Part of a small language model's weights.
Architecture: RMSNorm before and after each block, no biases in attention or MLP, tied embeddings, normalized queries and keys, capped logits.
MLP neurons of a small language model. Each row is named by its layer, matrix (down: output weights) and neuron, and shows model dimensions 0-191. Each number is 128 + 24 x the weight over its row's rms, rounded and kept within 0 to 255. Numbers have three digits each. A neuron's up and down rows have the sign that makes its largest values positive.
Before each neuron's rows, "fires before" lists the tokens most often just after its 100 highest values on Wikipedia text that the model never trained on.

fires before: "\n\n", " The", " He", " In", " O"
L3.down64:105121108119129123117118153113107122115186130097164107134142121090141152184147155141115135119139086132097141144127145099137145168123098118122132128141079098115155135100121155078123135141137168120113154122095117132085126107142112098154092149134176134108089136110144136140096218118118088137121133146117118078137138127159103120123127134116149183098153073149126137129137118094122174142162143117139131145153113123087121107138136184122148079096148059108133113149147138136143120119135101113102112096146136123130157119121156145111150161119140143130145156090142086123146099153145102150

fires before: "ten", "s", "ed", "er", "ing", "ers"
L2.down439:157091094162155130144114158107090106095105170083119139175132133104135058130107089129141132130113116132139147076117124131125148114081098097128104102139124152121102130154128131134117121108146141123116156119137127110100082124135095112151126101130102138147153103139126090158107107115113163110115165114125116131134146103124152138115095155186086135140174150120115145130095155119075100100111146115095100127134131168129113115122136107157104150160153107160061137180097114099135122131123132143154138140144142104156141132165180173111149140139117137132134121126122160075130130178089135121

fires before: "it", "f", "ion", "ru", ","
L6.down72:172134099134120130198120109096144112106094129087131181125156131143164136162156127167123158100118156119132101085102112120155113138129154137134165155110116109095156142126085152095119150096126061132114104134118101117125145130120120132141122181162077153105118141131127118174094091122129148150113156112127171154153128140131091145162173103129156146177112121152121129125134120155113100133096124108093112101086132130118146113150102140100123107126103107138102146103122134087157142102158122131167110128158119128100106085165131160113112132145125069129117116133110114108107125145168113163

fires before: " ", "9", "2", "3"
L9.down65:135144101090147126103105114148106091136121144111128112102109132108128134131140122109160122129133116141156135089102120126150064126124133143099150127099154100131170125134094149152137116098123165102155139140068134137107169148121125181162131118150163127142102133150174142127113154098134167126138122140107094121132095136115118132092137132164089136110138090126143126164154180175149171114126122112125143150152129136104161071159102158135109144170158173142113087122117126095114129151129135140134171137116145076157095099135108108116113140125100154158170186140161130084144170106114133144

fires before: " |", ":", "\n", ";", " ("
L2.down353:177136101100092147144133130103090112123149088171168110129141186106127133149113103089100137117110118179131100073105101119145112097113142143117137125141150123147140177112126103175123122154131144162148169149131119136081113136118151117077139127129117098112099135116116151136085085160117132147101085100135125113144169114110105109121114145139138121148114149138149170136096137156131159108154076133110131125093165126125121163159148140098171133131145130123104141092114098143110127106143108088107127109122116140141175116136161143108178159079126124117122092115144178158125136166159118132

fires before: "|", "|---", "|---|---", "ond"
L5.down47:134099102105158127135131134144172151106149126150135149126118120159131129096141124161109131113129144145123200131156119128132120108118157156081132119136130148075172152123163098166091141146143087110088137122144107109122150139137139125122111142137133119113128146112109135174098150086144149148115135139113174119108102119158122131108116094121130161145111160163145128132118108125126111125174120146155148155145115114123130093115152056163145119140161155127110107136126115151164150088164146151139130118129128152146143038136068157111123150154144133158108174123165180085106095131096127130

fires before: "2", "6", "8", "9", "5", "0"
L6.down283:149139097087118119118101127143149104126124154087119103153120125141091180134116118109132148116130152126106143130159084126107118090142184139069145164125099128108180157118145139078119118110112114129143181140127142139119121129108130080143086123115135140165112145114148155133142148134119139152158190159108117112148113119174146107147140116095115101097113125124118126134126137106117123113102187144146177134094106138113134148140163098127109104118139105136157093158122150126131140118124142160136113071089135117141116100116123111108091145074163143071117188109115113100181143150138122121

fires before: "c", "ign", "p", "e", "ch", "ab"
L9.down25:141123139131111147141077127138166119141143195132067137124113115134140125133138135119143146134139136109143127148143145133119161162165178146138120117172137112114126118115093129138119114177098146094156142079116141126169075116111069126102134117128135116147148157144095164134125145131135130138122201135143121114133142135119104155144152144162068172142109149142126128135119097172122172158118092141165179128113141111109120126143106153085131129178158133108149125114122140130119132100106127160091115131144100166058127106121100158135154116124157147114145168125161105089104117136120117158

fires before: "2", "1", "4", "===", "12"
L5.down412:114133125101142129134130113097144134139122120110045127119144117142133127134160132120133116114155148156146105141136137112121146165134119150130152135094140123128127165147144109141105123105143107107132153139139159176063131102131115156134111100092129111137117124174142123119140121107134125136141165142137131127149134123112082171122121145147135136102012147143182099136162117105109076135148146131129127134127132153086115111098096127148161103141155119121106159124123118118057100167105107151126166183090129138111113139128075137139112143141111098104135114105127124090107102177091105126

fires before: " ", " of", ":", "uk", "son"
L5.down123:187078136100114095122135111154091158096163107152118122131115161138136156123162120116144109125150138168097145131069123095196121068156125138082129110136149157077150143141163118127117120152176120114115122127136101179093118172120117123111117099159159128130128107133104142121135100103133127141133164114134120110144140121120160110108139176108124080122136139152162102121108136176121123159135153156117165135159136130144181117146114110137116130173103151126125125147139134204129110154120161134139123153103108127133102097109127154136142144136103098106136139124118121082092147141086132121

fires before: "and", "un", "it", "ition", "em", "iss"
L10.down431:118103116119156141128169112134106112104142124130131146142129154107107136107160104132118118134145130104120130139116174110122121121134141101161123198120088144152139135134114144130154106137109106131108101141095153130107173099110127114153114114151112137114187153107152116117118114121133127113150124124134101092121181129132164086112131115127146117118097086113189111148116043130113167135132123130126077084154101104113133118151143123143136116134167135167142191062141145132139164143145150124169152110133199065118144092112143119133119129096118104129141119123094139127105156145166146104

fires before: "|", "|---|---", "|---|---|---|---"
L10.down106:142122094098115154122109153129119118111101136132129110130168134157150148127111122097099125135173146141103129104099154117124128142163139109147153094094171129110183108125121099125119131118125153138124147116106123090129151173139138110120159133186138165116130118140113139122136119071192155178131135157172155088150104151100138120144117122136135089117152091172143116112099165133122091118153103135127151144120123139080102133097141127149124098099147127126074118098104104090180164173102167136152130147143132131152128078115130093102102137128148118130075164109138134129127126094093125084

fires before: "un", "and", "ack", "ot", "it"
L3.down210:137097103129105146119114112072121127071165123115098119129134125087146133133135137140156154165132114119128165143108118139103112104122128106098168153118115146101105160186117122154138128124104093166110131143147127103151121123138130098106146221196115144098174109083109129163117120162136125102081173120097080139156126124091130108133123132087182140087121126095106097103138124102094162089126115133125114113161123127146122120137149120140118075104135105132114127137110121137152129160145160131168155154119166097104128135144131136136123147122072121110105118138099112124117124135123099132

fires before: ",", ".", ")", "°"
L9.down354:138089129121135188121127107126139106129140091152119185113154080112130079146147118170134140120123089149120110146134086123114101106114069108139141148130130152154132144088142120140124142111124110161165078133141165118118139120144119109085154164152148130151118118141145111076138126140123126136061116137097113145109138136106073086130147103156130122141105117104097125104158111105113117122087115214113125124144148130118151132158140138147138113165095160121125150135144100099110141142095102127144140107107157127177102142102192142141133115157134150144131139126106130145144069125153121153

fires before: ",", ".", " the", " he", " and"
L9.down158:139141182114123155139185158111132108150148105096114114106131129152107169122118147133175132142109089149117110133101113130144132106116106111113160143145104124129064143149146136102102163170147094139109059133122128121161123075126144115138120142128128117129144141095173145097176121142102072152112096128101167153103096148129136107104122124129133138154147091101170130115101145081118120142138152170151130137126131125150114132157112154110119102111102158111127119091144141140179134141141128114107168122186140149117154114126153114107164118175095169106132115154159133110144108179138096127

fires before: "\n\n", " The", " A", " Th", " M"
L5.down45:096142100121123160104174168125123177091160117080148127137119120104113151191134149104127182107132090153105115132153092128117119143106114089185116090155099132115137113134125130110135135132146163117090122166116128136128138121110134133166116121148139155112126132119115116119126133130098094198163119131128119126108112134157077138146123117132130149099120062142170116144117108150109133100134157101136116138172128083100127137145116154115120097106137087138116140152148167135130145062130126098121138084163155110140106116104146140093115150143138123158092133104122074118115093174129097130

fires before: "\n\n", " The", " In", " A"
L9.down40:134091092095122126129115145126123166083111119115125139079101161135143133213111170139144173115158088167118128174122099124156094157102116108161152128187168132128110096117124133095093122137163129130108142115104115145102139101130106101120134088178134129090138134139106089109103139130128117162117131118136126139128129105136079110114126121132128129127121097151154101179110111174101136159185123146127099142122137130137110119108141156154132107122122142124134125143120161145149128081074164112144105076127176142134110143109173147129089151151140129146148108101155093125121099144139126146

fires before: "ed", "es", "er", "ing"
L10.down273:120101123170125151202123118069074115105107135150144093102136109097099143120147106093114106080101166130120148104143152131148105150152152125144139103119139149142140098178125092113163127106156150144113115100117128126097104188141144133130107125101072151113129106109133101103162138119132123119127160134160139137141126125107116136128162133106118113149149148134107142119138136171159076114126176135138134124140061139122131113145123130096129145162126134174131117086120137127080116183105130140154097135093130097119139169157131163105153119154112106150157108127120169139120120103099172150

fires before: "y", "ic", " of", "n", "ies", "s"
L6.down370:104170125122110141142143163131092096132108102157176078096137154119145109116124143155141114157111137131119119120134130155135118150154131109147131175168087075159146123115108136103113117091095175163103145096126124111121109124136145078118158123122123142123126167123168127138109095154143147119088117113120102148032118132180134140152110130093124148155143155141104144081157164119141094153142096120134138156140120159118107104114133132110091130125168122158137126136097148136162127115109159177115129155149150129153142158133120130129113083151139141159174139140093142145100142102092104095

fires before: "\n\n", " He", ".", " H", " In"
L10.down121:116098134124135139131059110120138155124133140144120148088111180143154141146152127104108115115164134111108139139153118105136113153144111107123122128127116149091137162169172116115099109171135171118114128131117161084103118134111140121114120127170135137139123127131067107080115117113098166156097126125092106120122136125153118150125167132171167169094126081116114086142146105083132131173142053125166113153121137119120152119145159142117163173119134130105133140146141142088149104118135146106139147075133152132168142167125189160126153151108158142134138138111162146131124099147131149159

fires before: "at", "c", "ch", "ing", "al"
L6.down109:160162129147094137165101139080107135159118153117125109138145159134139136150129135115127140078136089128128122125160144146170133116109091117143084069133137138124133143152133091087105112167118144129132118151127175100084157095141134132112137118155154105110109152102130114123137127125110136141123154102095128128128153136124096052117180128100128116138073105184133101126129134162171132110120124168139117141147149125123133136091131131100137136124090085112107145142097105143152143115077134110172099129120105097114158108109056091095139111156135140098170100123108151096122134131147150156

fires before: "\n\n", " ", " a", " is"
L7.down63:158109157129118125091125116084137129154136132174116176116154124154114144120112106164139184094113135092110173130110164111084127127154128106158141088146109156136119125135142138125108068129145107165097149112138118111116099136108138119130108121112120121108146168130076166136110121116121104105147161143147120098142141099122100106180140162094121067111144157096136116151107115104090152155136140158120104118200140130106106139118142137128145146137180091142102120151100104132105126136173066171138166151110104143138136143112098173127117153123155129100142107162152120120136112152117136134

fires before: " "
L10.down219:153147187130140151097126102100069157152129114164145083122125090139127123127142082107156132160142129084147133119125139122144111134111145142098135161098113094131088130169137151109115074117087122138098149118155098102122159125118124107140136110134129091058090136119137133138137091099164153141156119141135133131129098119164131092105131134145079086163097119137108120130126140134151095100089154133132115161124187147143122120133137154136130159164109126139105117121105093140100120121139134125141076192071122079155122137149139148156153143113112114133099151116134099145133173138124137132

fires before: "\n", "\n\n", "s"
L3.down224:165104070140110132133078123100137181139140092127127134132126124156122100139137166144092120114115131112137116123154122113163120114131141142139105122118082118092134127122165128058114122099095160172105162149128173131133143124118140142100130143142122091112165150140127152114148098143123164116126128121138149179163120157130140143084146102123125164140103114139137105132133111134144131120128135144161162112189130152134095151130146124107125104144073111122132139088114108155079151113174101163145139158049156133106088132144135147120131111104125069164136112105134122114121173169129096134

fires before: "02", "01", "00"
L9.down387:109133081131115140115088131124089140103149080108116124121122130144103144130129104114116123138122115121133094127161103102115100153146121144113135103121142174167118158131128125131102161151120099155169124113092147140151097170137099144117141156120121114111106101163147144114112099161133113116133112119145128131061100123156147103150127112103208134225123108112120147134110134097157135114111184140122143079125119148179155112168159129127108105132094090122166112150137166094156110132101152106156152146135137134130140131152138132147154130135139094093123152086145157112149075115109118131

fires before: " ", "ail", "\n\n", " V", "\n", " C"
L9.down62:114106124087160159172127100180182122185103142121149131141140128143113134151186159101177167164118123114087136120148127166145106101123127105091106126145128151135105114157145147127135130122093143140157135159119135158127138118193106117094140076156152129094158146127142119116130112127134103141148122119130134133153165110174164143125144136125131122117110169144143112123171116096140155124129129116135103148113092120102113146146146105128129120114159094086149154137127123128152139083116076116148118152090120138141145137138159068091126147107133118143071172160113142114162161125120171146

fires before: ",", "s", "\n"
L9.down195:140089112168118125096112148105109078146159108166154164126134143137146103145137137141138133149132116115137125089120109102097155144136124163123208110145149116119130145134121133126102104159153178112129158117176153107103135144104162132132126139170145139120098099088123127076151144109046120159143126163108143140132124169148128110151103112148108145180163100142134096149134102124129118129133110133102122078138142108124124131131122123129166125117102136127140095063153112149146133123104101107123145105110115159133138135144147178072150135096119182130140110121098112147175108136120088109

fires before: "0", "5", "4", "1", "2", "3"
L10.down166:088119104066122118155099125120131124131139137106154104139149106146125127116109125118114137112139147139162151086155070122149140139115103088130120135156175119129152128113127108154119158120063146150138137106129137135135130171164135137147135121132165128128044145161165142107128126095080124167129137105112129116129132139121121132117131122119088112144145135150158145108142139107136128132077150143147117126109126155118155061167152112164150151121098119129104131114136105105103165148097149174131153147087126153133126130141189122107110101091127141119120207141135131104122104057129100142

fires before: "\n", "\n\n"
L5.down38:139141092106145138133089117108125151101148132164129102089094154127159154133176101124089159118122117126139135166167104125100076105128144084091140139092117177103115122128100141107108134093135128138140108136107187127118132154145169141083070178119144126123088073131107114163108111128164102183116127127125132113170131117100122128107142132158125135074153119104144097126094138108161121161139107158179160131136135115118110150144110121128080115130112142075109135098136118147123115107099123165121167101074121130111149145102118124125140119082109153144125115141127144148117118105114130146

fires before: "-", "|", " "
L9.down241:168111140137098116148105136146083148124150086137146117094123114115117131181128116156141078161123128122141141179107168141117124131155104159125145119126162115146162090118110075118152141108110080142160126105133112101107095169097095156102159125141129132144127115155103092145139140071138124130123130120145135123130109135125117111178141135135145086134125122111168153159109169148092099088140064109141166142164120124174136118074118087139128085137131137142113104143108137148170107145127148092121142141109089092106130106114126111156103127149127137140090162118164092129155145154136169132

fires before: "ies", "ial", "ents", "io", "ent", "y"
L6.down395:146126183122178098089152163120117103105126142161096092136138133097153093138152129141116142114121145104116128164153102098116112120132151100147093128136127120175164117128146148114133150107142133142098149150159148148179119116155141116119121126082093166133128152109086119127092159154143164137127116162130106136087069137147160176186128148152129143142103124145169115112123148122143106092113138177135134160146106083132115120143140106101088137145139122159105112121106108110140106117133120132147132151138141127123165125118143075178084088133145158104078119131177098131151095137119102117

fires before: "ce", "ch", "c", "k"
L7.down106:162175134120140136159119134144109113176062155108099132101156097169138146108089160146102136106141100080209119137171126122142138123122120094148101097125106100070126127114130101135096154109117175154183140119100136163137125102117101143098151155152102111135119118118163105109152147115127127144093176112158107115111129137134111108124159156131145124136137139142131131157126160148148145170137151157143170100169090116159116096150117125109119136109119108124124107130117121128137139135087130103159142139165131115106117074121093131083133132114144152129105118109149185138121129119096153152

fires before: "ed", "es", "ement", "is", "ers", "it"
L7.down277:145129165151156141159142164088096110103114120107176107058143094097114140128118140106190165130115131166106121117127121151151087108139134122158157122147113124141111112101111142112119112122123144127123158172133111155122130141136147158128122107099146141077130109166087160115175162133114124135174108121158183096132130146150132163095151111110149095123121142145110118130120117138125119169127143136098172152113090121100167118103094138108109133125144093138150147072067124120115142107114156102155142101092179120152135127118122110139119091119111178119119096152137107095131146125088133121

fires before: " |", ".", ";", "+", ","
L7.down230:145102126106137120103113138147130124147162142127111130098080147106117152123115152139139118198101131175118108102099131117118165111187085067134137112150102145080131106118158134148108152180129094106151129180122163084152121165142118095116104117130131097124136099118146117123136117149111131123115145120132113100115156128141141129148172100147115099112112125110161114110148130128098118108133129164118105114136143157132112124124093164108112141153091139071122117143140148126121093178167081171103147123165109134128081117097130135124133132161129124099134106109098133125124083110118121042

fires before: " ", " January", " November", " July", " May"
L10.down348:149126125101140114110106166146104126162134143153145125108080094133119141140137085092152103125127074087084137133119101147104134115141140118189123114066148125127112083104126118132087163109125125126102133106139128091196120111127123137126153138150105098112114146124163117187097117072171122147104120161124137134157110126180119140135115086148115091130124091092136135145133135135137146128086110138109165118107166122107149087132094100138160153160097109146144104120117124115150094133125138118133110093113155126135128150125174167144117151151185130095093164140133150100140118142139111131

fires before: "9", "0", "2", "1"
L3.down252:124097159128127133129124120155079100139114141109106109132142089193125153155110123114160144121125161156138134113115086123091077150117176123094171159079119150137124161140139140133157114095098123148116145124120133097124113126155146106114146090126107111135098130123138171146120113091126118139167123180131148141083127126166102135116121101098120080179112118090119116103140132083120128159103124131171145106125105131109099117105160135109152170164137129110153103159126109131136111169102145121126131116108139150124092126138148124154105202067127105102133154105151153122154141182133129138

fires before: " ", "\n", " \"", " —", " E"
L2.down290:094145099140164145097102144121114149131133114151122126127122127109119132125145113175156119128124090145107118104158117152130168129121114097146169130105171138093133114148092132116118075099150163150128148136144141131130145122164109107116111160091108118106135111165113130101124110095116160092127069107163151161111098111110147158109093136133121122145183137126134167124087112120114116079113107141145081135168120161148167117159131140129176108151111103162132127084100170144156116109143145140149058130108082119129116129087152091129106141120112187117127143127110107181104146121122112144

fires before: " The", "\n\n", " He", " In", " D", " A"
L6.down125:109142125140106133138154141117141132113160084135104120123111147089127120150177193158149158113128105125092121115170114118107125161124135103155124094188129167151150121127096118069143154141107118126126150157144112131155101145134132134121148127152127111112147143108128146089130139130106155130177129138113127140115092110131122120129141132168107166109150090117171102154133122151135127133177158128117124140193137129152136118125114123108115142120167106136128128125133168128149144091161118124121145052136136125174135126066199185111137132131135095108154116108117075139109115145119076151

fires before: "ed", "ment", "anc", "ing", "s", "ted"
L6.down368:123093078094143139132140178087123109081091125131133123099174113143171155125151123097169108120102104130124126143173142114142087127098111146096141102110117108111158130151146159117153084120135145085135148152106160110109152132116162122122135087145167118071101111160122155111121127151126117119164106169121136106142069133075111110157148143140104155127151168121117181124153121149143132132107122094146160123169124100062112144142147140148133122126144113141129116129125125133097107124114120130124131148118124114083132106148131129090125129167102139098160138155112149090124067118099103094

fires before: "ion", "ive", "ions", "f", "iv"
L10.down301:169080090147080104139126167117110135100120116141168147088174125119173121075100156146129178140126145095123117094110146133168120114161205133132134107101095174113094117106148149121123153125136110148092114111140154129176142119170143155147146131125153114105118156121103106146087129154137149129136130126128124137118117161144101151115167098151129119179118151121143137122159194142141090124121114137152142116147147115113110108116154095123128130103153061149130113114132115094120120094164113122131108124119116156161138143129162129131104124131133128113165127116161133203099145120128132112

fires before: "-"
L3.down169:125112143079139107138120138135130133110114061119089133175099173121127159130137088150148125124146152133153179168104151173074143125147157140096142170094144077141162113110115162138125116115140123151140120098120126152131140188119111094109116131085141136106119093106174077120132110143104150085085127136160091138113137139105156161148140144111123161144132116142117115120152137132117140138098113121137149114182091114153167164092128130113124123147151155144123129136119126104154098142102128126151134150126080143172159146118157156150130156105140126135112166101138083096132149107084136115

fires before: "ing", "ed", "e", "fore", "gan", "h"
L2.down428:153132155131116144147115129129114116116162151130129117109148154096175135123135130125181102111103165126109138133151139110102147149167159153124115139114166101127111093143146093113161119142111140094151139105091114123150144105148145144128117109141121111154116094135132119134106104113103144083145099109122135170154106165075112150117146120162094139098121144155145130149140139105089113073131177113119167131148115142094140113086134152075106101127134146145113080121105167144117133137125169126200128140091129105105156143102113125090156067142109152125129073104134126125179173153135150100

fires before: "2", "4", "0", "5", "1", "9"
L7.down390:136131152094157149146111128134122111112114147086090126107126138151158158189141125115115133143118107107131130083158121117118103116114106181140127155145127122118130130169207185107116115129118112091137127119139101154152108132125156116132060123124148125105109148117117124125123172141151086115075162116154132132122105106140123069064160144154118079144126151115105098125133164105115137126159104147155143137116126127123155158137143116137073151177146130127111139121143106181090085126129165140115134126120138082116086082153104103134078142132144125101156145117130128116142128119115124138

fires before: "ed", "es", "iv", "ive", "ions", "ten"
L9.down290:125077175135133107135176128094129104109162138124058097120150103127098121152089084146153120095154156117146152151165148131128148151128158116128090129111146138160167133153175121096154157141114107121120140085151144124160116134111153135088102130117136122120153154113127134061109115108116140124101128108127131113134165114119133133117105149112113126154102136141156156119146160149136108131126114138158155147161135162138108140138138109108161123079137098148137150112109120199102117115120124147093120190092146102117169132160111143137087159123174116107159113133117106107111123143069096141

fires before: "|", "|---|---"
L6.down404:096113143135127109172144124102153124140121104153158178132159159121081131126150121168090140132133106105146127091125130131129143126115164126138193134115167148072122108127096076137151146111140152163108148117106097103130160124153139150125143125121078118171101116142131100129094112162133159148123124167152140128183149102115117147106128079121154116112152169156113128157105107093141124124167095171173137115161153112133116140128145132140125124130174192143160101140120102105126113107160164123115136135162135162089148073141139137140152125133100160130123163123135078106136130157124135132

fires before: "4", "9", "2", "7", "ice", "1"
L10.down356:113117093125129140159115139124170121153114165165108093140128136100114138113070143170130147111161128123133069147166164108145149160168120115160116166121088100124100129124133134134152149140164122060085116160142143162092132124077105151158143097132158157134166168128118134100123104157096151089130126124128127142158136118136133138141115137098092105094134138133123141138144122141097076165120089113183153140161078141095100130110142133130128132142122116110123135114176102085125062142110129178097103128112125139099103145084125140147126109120136123137138161124143143109120141129110134149

fires before: "and", "un", "lect", "um", "it", "le"
L9.down296:148081121142156100120128120150147148162137158118115118140135133144131147172148159150168132174158147115152118115133119101120141108145075095113135175116127156156143164139223155093146170140115121132091103128158133118109142121121098141109154133156132125133157133105131146120161075104155062168132134113131155148132157146136171091100146147120149164130132125125161144138106098090139125078127118137138144127131100076167094158122135104156104117145123128111124155063121148105121128140126104125142095135154126120112116133152187086119127163126122126143156119144088150116124122125122113150

fires before: "5", "2", "4", "1", "8", "6"
L5.down404:134084175074114133169133112108122127107133116080087145121098150166172152144112166115110130128120127141152119124136109120112097102092143131110080163108099151114137149129142152138123095112137152146118139155111110133123096127128158105154128120107103143128089130113136154125110193119084122140159147117148101136146148109133117154105118116148102123149134136120145075128155189125076124104117135149154071119119137182099067122139129138101130132131151133179147109128094148143138147073129121112119095135112133129130089131055137090112088147131138137123114164117143129121095103159123098128

fires before: ",", " he", " the", " she", " P", " to"
L10.down61:118123142159143148104106153132138177119146089108149085131148135128108134106125175128162149119112139117107091143125113114109060165100124085170117101117107134136124084105152095109116106110167142097091138111121162071132131159142153146110135125140129128101131132114092158094184091123136111169086110155124165155117121107117130127166125121119119120180081145160116178121092119093133139124153170124112142174107106102142130162117174160125148144105129134170126161120094112118161116102112108148129138123128151112121145164098120140099135152158091151118147110113163138137144119118102158125

fires before: "2", "1"
L10.down27:122137137136139129144171143174158125116106153106112133122129140130143154133151149115150169066135126119126130125145159146053108124104154154144160173143109099141118116124156157050114059186181120090151117118123106146127124151124155108112103172132114141124182179110131148121138148074122130111152111140127171123174128121135153117149135119096097127091123160150112124093081129137125116104121138099168118142125113133114126127115145148103117146112134160143097159159132116133138147155101124143170128135112132133128136124110088110137098120119123090138086082156118119158134145092127149117

fires before: "-", " "
L9.down97:132112138076126093109142135132117114084126102131126116146126139095106135136125042143135096094138162164097152152151150128102110149146090118110101130139154175074153095144122134143161116118170108198122116143133155116099120121143087145107134120129127166114157116136115092112083154122127103086143143145132094162102132105112093110141131130089141116184152095088165127124141173160129131080099134148115110117156144148151162159084132091131151144135133121139118147120085139140130113140107152157118103169114112145094124128111142149160152123136145142150114162084104105129145134129136132136

fires before: "2", "5", "1", "4", "7", "6"
L9.down389:125078149080146107136144113141106125128119172099108141152124155143134137108124136156111137096139177167148132130131120154140095112110081128138107142124122122156161125134144177118132105104139133118119108133087156148093142154162132124168071096102129168142103121128139163093147126113117104118162157114146110112092120130161085148145099113106084133116129123150140112088132136126164128167112159109178105135123104155140143107165150152177154149133118135142153103142162085137099080139119164146111089086127138154118131103093087118088119130125100139153144181083141137124131147172152119149

fires before: "-", "|"
L3.down346:174099156094119074133150098121128143087138129112119129166108147129114163132162053124170126114131143142142153133112174129115140128149122119103141150064107123126157118125124159139102125125129162122162135130083133136138134127135079126124118153152133095107130119093134139142121120110144046080150149138147162122131114119114113135156155127122097164138129103143141113161135119133079152106142134135129130111154114100097152115120124089133129136140115146148091110120109137097142108139135121099143112116139094077122117085133124154136090127147100149131093208087139104085146152138104084086

fires before: "ical", "ics", "an", "ic", "al"
L5.down256:136086155140122112096150125132139108108133169129106112092161075121111082114159141088136145132115118156150101134125081125125141133106167103122147124133155156095131146139103127116154150111110129111119080104090120083085102139107120122104108130151141114170116111108118121122153139139095125150129155132137115077189101116120084137140165084180109146144086094156147154147119107125126113112125113110131157169138085107117124121123162138145123089101118180164142160135100130129077143179137140166137116149148141136136124111110157155111102092131153117170153122097153108140140127132096101083

fires before: "ies", "h", "ial", "n", "s", "hn"
L6.down190:160137150137174127143117168163143119152146116094174120124143146105132160130107148145151156110111186160170157113117118100144116160140118079126107121170165097148134109173102176121135126160113159124111142119147177133179115072144142109152122140138101121093079126056124116104098139173136165148105093123103123161134129114134137167151127119100142122124176157124104153132121143111135107171141116128116152146135118102154150160133122157091117112113108120139125146098133118141102118102158137081107138113119158165116135130084140106148109121139102148126112171128139147123153102108149082119

fires before: " |", "02", "01", "00", "000", "R"
L7.down443:148159117104129119151095175116065114144123118121146150122095105103102104125132135096155138114122082175112117119134138108163188111160162111067166125123101140137124144132107112145132113116157116154126150157155132112108122105078114112126132150143145134141124057145154122122107120161132110116080139144134124150118071117125138090137134095150106120171075156124135117124132080114117139115144148132117102134133101124157162112169103082146101135117160090131166138134121123110167127111162128121106096133086155092081124130147107141151123120136142103143162170152099137090105101138102147124

fires before: "ical", "ic", "ian", "em", "ish", "ics"
L6.down180:128117161106151147126117123099136111130130131145113124107115118111145103133118127108131179135115125106134105133166084118120125097149119094137138109121163132122149146121084131087104104140139095109112108102122116152116141116114168088088100157148113144132120109100099125117141124131148163162122188115078126132141142089133144102128164111125113089137064139117157122103107095148119105110118116155138151112154076133164129135111181119120121149148161103156169162159149128141129183144116136190143118094146119128137149125179127073140134103128168149155093193109134095127114089096103145103

fires before: " ", "N", " T", " s"
L6.down217:125138145114132124094151098173091110163112161147127067121114072128123140155134107155136083111134126123132148137103092104143115114153138123058157106110154126171129148129139079087132083102112133137153157142138133124084135141143128113120157127148132154080133128128147169128119142064191119094136137117105117135146110134142148102092159171113129115093126105105160109101113143111154125160109130109139157114119134179119162126140109124130141122179122115111122086115107095131135132126105155114126144135040109116138137138101130113131139089142141130141140164168118143149138164112138103151

fires before: "9", "2", "3", "1", "4"
L7.down131:122128077088150128122128118148125127080128142130163116126092184100134142170122090095119117149184144084135176085118141096107135109101076120122109151130126134092148126102166139102113112125123115133125091109122110110108104152121128074104118121133118129118113122126132156161117094130104109091118142106153125119130089145126133111119128131118136136142081159105119112121151121052161125098109151149142153166123123166108088155121134139136058140143120127096157082114149102157136124157098152142088088131102115087130120123116159103130102167140110111156150153115135113093116148102153097118